MLP neurons of a small language model. Each row is named by its layer, matrix (up: input weights; down: output weights) and neuron, and shows model dimensions 64-191. Each number is 200 + 20 x the weight over its row's rms, rounded and kept within 0 to 999.
After each neuron's rows, "fires before" lists the tokens most often just after its 100 highest values on Wikipedia text that the model never trained on; "fires on" lists the tokens most often at its 100 highest values on Wikipedia text that the model never trained on. A number after a token or word is its count.

L21.up757,210,231,213,214,173,201,167,193,187,186,214,212,181,199,190,171,168,181,219,205,187,181,174,186,160,188,214,192,199,207,212,195,181,202,180,221,224,206,228,213,215,203,202,190,215,146,200,194,196,210,206,151,195,213,232,181,205,196,213,188,179,186,193,229,178,197,160,191,204,184,191,204,171,188,206,199,187,202,232,192,216,196,195,216,205,160,200,168,235,192,215,169,241,186,181,199,207,222,237,208,192,199,206,212,240,238,206,229,220,199,206,203,204,212,177,223,174,219,201,175,216,234,215,186,218,231,213,173
L21.down757,257,209,215,207,190,189,189,176,218,163,197,187,209,221,221,229,219,161,180,178,201,219,192,200,182,219,237,184,205,173,198,198,223,222,196,181,180,226,191,189,188,234,185,224,183,191,217,168,186,171,159,173,183,170,193,200,214,163,192,155,204,219,179,202,184,230,229,198,208,176,216,181,202,185,207,245,238,222,213,219,206,204,206,194,191,185,182,197,205,207,206,204,223,222,223,200,176,192,225,224,191,223,198,222,198,208,219,182,191,244,203,198,210,201,200,215,186,181,213,146,207,214,176,182,177,183,176,195
fires before: "ure" 22, "ur" 8, "u" 7, "ire" 5, "ist" 4, "her" 4
fires on: "t" 40, "at" 17, "ent" 14, "ct" 7, "a" 5, " d" 5

L19.up1018,235,222,204,212,188,203,191,210,205,187,222,227,190,211,166,200,204,213,211,188,188,198,190,205,203,177,171,184,202,198,194,208,186,168,203,220,214,153,214,207,210,192,229,174,173,156,193,239,206,183,159,198,185,240,177,205,208,194,203,210,233,220,207,209,183,188,174,192,132,197,170,221,190,168,227,207,214,179,210,197,213,161,201,184,199,231,186,176,190,190,225,188,231,174,195,194,196,199,188,206,197,260,217,186,236,216,207,223,226,246,219,174,185,243,212,208,164,176,211,166,219,203,199,203,231,196,198,220
L19.down1018,194,189,208,202,191,200,196,211,214,184,150,213,183,215,210,211,204,224,236,183,164,231,160,173,189,214,209,167,149,175,224,194,193,202,210,197,193,183,202,198,198,186,222,204,200,192,187,191,216,213,179,181,211,197,201,223,176,207,209,189,231,187,211,201,197,219,192,194,195,183,181,258,203,196,206,215,198,212,188,201,213,178,193,176,173,171,217,208,223,215,201,189,160,177,218,190,179,201,219,187,174,221,238,206,183,208,196,187,192,189,169,213,199,193,215,220,225,272,184,167,176,221,178,218,196,212,189,187
fires before: "ure" 22, "e" 12, "ur" 10, "od" 6
fires on: "at" 21, "k" 14, "t" 12, "e" 9, "n" 7, "ct" 7

L20.up697,173,194,176,170,195,249,228,223,234,222,184,185,161,180,247,199,226,199,220,192,196,201,172,244,175,192,220,198,192,205,196,198,183,201,177,224,190,191,179,179,229,181,211,159,219,227,177,187,162,194,150,225,226,223,201,186,172,178,222,184,198,196,232,202,206,207,202,199,200,219,219,162,216,172,228,217,211,176,192,208,212,228,199,236,192,189,203,209,180,195,184,214,162,185,174,200,213,213,203,202,219,211,212,193,213,171,185,205,192,192,193,207,206,175,217,144,203,225,186,179,217,181,196,190,173,203,212,220
L20.down697,210,156,201,201,193,221,168,187,197,198,200,200,217,188,193,234,163,180,211,221,178,201,213,172,213,205,206,202,249,208,229,179,216,204,203,201,197,183,220,199,195,188,202,186,217,230,166,217,195,197,198,181,207,193,227,173,178,195,222,225,238,184,176,200,254,228,198,204,185,194,202,238,202,223,197,171,203,185,224,210,218,205,184,182,195,178,234,193,192,184,243,198,239,205,200,214,188,232,170,215,215,227,196,202,162,194,212,204,211,211,222,181,245,167,220,177,221,190,169,197,205,210,220,202,218,242,183,239
fires before: "c" 15, "ce" 14, "d" 13, "k" 12, "t" 8
fires on: "our" 33, "ran" 16, "e" 10, "ou" 10, "r" 4

L20.up270,168,204,192,198,187,204,176,175,209,196,215,160,207,215,192,214,188,215,179,198,227,261,207,238,214,212,249,162,167,200,207,201,200,198,188,155,238,211,196,203,180,240,172,202,213,218,242,203,184,189,181,207,209,259,178,196,202,200,176,214,199,230,174,223,181,174,204,210,206,212,191,210,188,192,226,178,201,165,209,196,227,188,241,201,188,205,198,189,211,235,172,249,223,211,176,208,219,209,193,200,175,212,187,156,206,176,184,203,147,206,201,191,207,208,168,183,186,232,221,178,197,188,177,201,227,192,184,177
L20.down270,143,204,196,187,208,198,207,212,214,194,190,186,199,170,197,147,186,208,189,211,179,205,191,220,175,190,211,185,165,193,207,182,219,197,217,201,224,185,193,207,190,203,191,230,217,190,242,207,187,205,211,211,187,207,167,165,238,176,195,213,303,230,192,171,208,189,166,223,190,220,221,218,214,203,210,172,177,215,214,241,242,195,219,201,175,204,158,204,211,213,194,205,177,197,224,226,219,220,206,182,154,173,210,203,221,171,189,180,191,196,228,193,212,193,190,197,184,189,222,201,218,178,198,188,220,209,216,176
fires before: "-" 45, "|" 40, " " 9
fires on: "\n" 51, " |\n" 38, ")\n" 8

L19.up711,195,157,187,205,185,179,174,173,213,219,194,208,184,193,204,183,202,190,240,179,202,240,194,198,172,180,167,222,194,192,184,175,217,230,186,180,185,243,204,188,197,194,165,189,195,189,195,174,187,205,216,226,192,199,139,193,177,208,209,227,221,186,203,169,208,213,195,174,186,194,204,140,161,172,264,234,190,195,225,213,207,183,207,243,180,227,206,191,169,204,208,173,207,203,229,193,211,227,166,177,185,215,201,205,191,194,192,208,181,194,199,208,224,198,206,221,178,187,196,201,167,198,180,222,178,203,183,184
L19.down711,210,172,230,180,170,217,231,201,193,236,225,205,212,185,183,186,190,205,194,178,216,200,188,179,179,205,223,217,191,200,222,217,189,195,219,188,223,193,223,190,193,169,189,190,167,220,177,189,216,186,175,190,195,219,214,185,217,206,167,221,192,199,190,202,183,225,194,220,197,210,208,195,217,198,188,218,191,184,206,195,157,160,219,186,231,256,182,228,208,211,188,208,168,182,173,175,163,221,221,188,193,188,197,160,194,189,209,173,225,198,188,201,234,184,245,171,197,184,215,186,214,235,182,211,216,218,186,210
fires before: "0" 17, "|" 15, "1" 15, "2" 10, " " 6
fires on: " " 51, " |\n" 15, " |" 7, "p" 5, "ou" 4

L4.up304,195,205,206,204,202,198,204,201,213,226,163,194,227,197,238,177,231,211,184,196,192,241,210,241,202,174,240,160,220,245,238,171,147,225,165,166,219,202,181,218,192,196,198,235,231,205,213,175,193,183,219,207,190,243,187,198,175,198,188,208,214,194,198,213,199,204,214,189,214,211,199,175,168,197,233,184,218,215,207,211,189,206,171,209,155,229,210,191,205,182,165,209,191,197,200,178,160,188,191,189,227,172,216,180,197,192,182,204,182,210,208,212,209,222,237,158,166,205,211,199,180,209,154,166,214,168,241,150
L4.down304,170,228,216,189,198,197,184,192,206,218,188,203,203,178,210,155,200,222,209,226,239,218,219,203,186,193,198,182,207,213,218,174,182,209,146,170,226,207,165,220,201,172,185,195,229,183,244,211,177,199,227,190,174,219,174,173,201,207,197,199,221,187,201,221,204,172,208,205,192,236,221,198,212,172,222,205,176,201,192,229,207,216,187,193,127,216,196,210,210,207,195,234,188,200,198,222,204,202,218,187,203,214,190,175,193,157,199,187,186,191,203,210,180,223,174,171,212,196,214,183,179,194,168,198,216,181,249,169
fires before: "|" 46, "-" 24, "2" 8, " " 4
fires on: "\n" 37, " |\n" 32, "\n\n" 16, ")\n" 13

L22.up740,200,229,184,183,206,218,202,229,215,190,244,176,131,183,201,206,184,172,181,173,225,210,188,173,228,211,218,175,228,187,220,205,215,198,231,224,215,219,208,220,188,192,189,173,195,196,217,221,201,210,196,207,180,188,171,184,188,185,203,219,179,216,218,229,198,183,198,196,189,215,245,227,184,186,260,236,194,195,229,165,205,157,233,227,190,204,199,220,217,170,193,198,178,193,193,212,216,204,217,169,169,208,249,201,205,169,204,206,202,210,198,238,209,221,179,211,177,189,207,173,209,216,211,185,223,212,194,187
L22.down740,185,208,225,187,171,214,218,219,156,191,212,209,199,198,216,170,200,195,174,206,188,237,172,217,163,192,193,171,193,189,221,201,208,204,217,223,224,189,171,204,184,227,218,187,174,193,191,216,179,201,171,209,228,226,182,193,207,200,206,181,169,202,235,184,211,229,184,178,209,218,225,201,198,177,188,173,195,228,189,212,212,205,209,218,220,211,218,181,184,203,218,159,166,172,197,177,207,199,207,172,196,210,208,215,223,217,182,217,228,198,212,186,203,216,235,205,199,214,194,183,200,174,174,133,205,181,183,203
fires before: "ive" 24, "ure" 10, "ion" 9, "u" 8, "iv" 6, "g" 5
fires on: "at" 18, "it" 16, "t" 14, "ct" 13, "s" 8, "ut" 6

L3.up538,172,210,214,155,200,212,171,188,201,208,203,216,200,217,189,213,192,230,210,204,219,198,175,190,193,247,211,220,204,182,198,169,222,191,190,198,203,217,211,195,242,171,198,183,205,216,207,199,193,205,208,232,180,223,185,197,232,197,199,165,238,227,221,202,190,208,216,192,198,196,201,224,187,157,181,197,229,193,229,233,179,222,197,197,212,183,189,201,208,234,179,203,176,186,214,186,174,189,229,180,231,213,216,205,188,208,188,162,198,208,207,198,224,173,213,188,181,199,185,217,252,210,193,152,202,193,172,184
L3.down538,222,230,205,203,234,226,184,175,212,206,198,174,225,193,203,197,220,209,210,187,213,212,202,229,202,188,191,206,207,207,191,200,216,175,192,254,204,179,251,226,217,195,204,242,199,202,202,211,210,214,232,230,188,229,149,168,205,158,197,217,193,213,220,193,213,151,234,176,172,173,206,185,211,202,209,205,210,231,196,213,184,185,195,219,184,194,185,218,212,174,218,160,218,215,206,219,214,209,161,185,206,192,171,218,184,199,215,211,193,203,203,212,218,205,192,180,199,184,208,207,208,186,181,218,223,168,188,217
fires before: " " 37, " f" 7, " s" 6, " m" 5, " t" 4
fires on: "|" 34, " his" 32, " The" 18, " the" 5, " In" 4

L22.up19,228,166,186,210,201,205,173,152,212,197,175,220,259,239,162,227,161,209,227,197,181,208,182,201,184,210,205,199,211,216,196,220,224,176,213,207,155,199,165,192,207,217,209,171,175,186,209,198,213,213,183,179,174,185,203,169,230,186,190,208,210,188,181,209,166,153,191,194,178,197,185,208,183,227,244,165,198,199,194,238,244,203,194,200,195,197,220,194,219,201,188,188,210,199,162,202,187,247,200,183,235,191,188,189,211,185,205,214,211,207,196,190,174,250,186,190,235,215,194,179,212,220,225,190,225,197,182,215
L22.down19,166,222,201,237,170,195,213,195,200,203,185,240,208,193,189,218,196,233,208,241,171,204,175,188,204,145,223,184,218,231,182,184,222,223,191,221,195,195,177,196,206,192,204,178,216,173,206,203,216,202,192,176,232,212,183,196,200,211,188,209,228,217,248,211,195,209,219,194,180,211,222,180,208,210,190,180,166,228,187,194,172,175,211,216,211,197,212,194,217,181,198,216,179,218,193,205,213,186,200,210,214,232,179,196,177,170,218,236,238,198,185,214,177,212,212,198,210,196,167,187,222,187,172,199,221,197,206,188
fires before: "er" 20, "en" 18, "in" 10, "ic" 8, "p" 6, "am" 5
fires on: "p" 37, " in" 9, "l" 8, "f" 7, " Ch" 7, "am" 6

L20.up579,192,231,190,193,199,208,218,178,211,209,165,180,180,207,187,213,175,209,205,224,195,203,191,177,195,183,203,197,217,176,229,204,228,178,201,231,174,190,182,210,199,205,222,198,209,197,186,189,178,203,198,180,200,181,229,218,188,171,239,182,215,208,203,212,194,212,197,156,217,214,214,146,179,210,219,187,226,208,223,257,184,211,196,187,178,192,181,216,213,208,206,172,195,180,205,194,253,203,193,196,220,187,211,208,233,170,214,204,166,207,204,203,180,231,232,209,205,231,192,205,198,211,225,195,209,179,191,192
L20.down579,212,194,193,195,203,187,159,174,225,216,223,223,209,215,203,215,206,234,223,224,196,225,222,241,188,203,193,238,223,182,185,183,226,214,222,194,199,223,197,221,216,203,203,192,195,208,200,239,233,217,219,187,190,209,219,175,191,211,231,231,234,200,226,208,196,207,165,216,163,182,183,161,195,263,171,194,193,192,196,188,185,226,216,194,214,195,198,217,236,233,220,216,201,223,171,183,207,171,199,194,193,170,176,190,186,180,175,194,203,228,172,192,171,191,199,188,161,197,216,173,192,196,203,176,168,181,169,186
fires before: "ic" 28, "er" 20, "en" 6, "is" 5, "ers" 4
fires on: "f" 30, "p" 15, "st" 9, "r" 8, "th" 5

L7.up124,207,198,209,171,203,184,185,206,235,220,196,183,195,220,174,194,184,210,201,214,186,188,214,236,213,196,208,204,205,219,178,201,201,189,208,208,214,202,212,216,221,230,183,209,201,195,228,224,166,164,201,224,186,209,176,226,173,196,247,213,202,163,211,204,202,200,192,201,236,199,174,198,230,197,203,182,179,202,198,211,165,165,224,205,209,188,186,201,177,177,185,195,199,206,171,203,199,194,198,201,182,204,206,176,232,222,174,201,195,187,228,178,192,213,210,198,195,210,199,192,192,224,178,212,212,171,216,178
L7.down124,180,185,200,194,175,188,175,180,225,178,190,194,203,206,204,160,198,177,213,170,212,182,224,207,185,191,187,212,188,189,190,202,214,203,196,232,196,211,213,244,217,240,206,207,215,208,234,197,169,165,214,238,180,211,197,226,221,198,233,198,221,195,202,236,205,184,166,232,243,212,191,197,221,210,189,165,167,203,204,228,188,175,213,173,238,219,185,205,184,225,196,218,222,214,212,175,205,182,225,191,202,199,214,170,224,227,214,195,171,202,210,183,209,230,179,199,202,204,208,198,187,183,179,213,238,223,221,178
fires before: "|" 42, "em" 10, "|---|---" 6, "ed" 6, "ic" 5
fires on: "ov" 50, " |\n" 28, "|---" 13, "|---|---" 9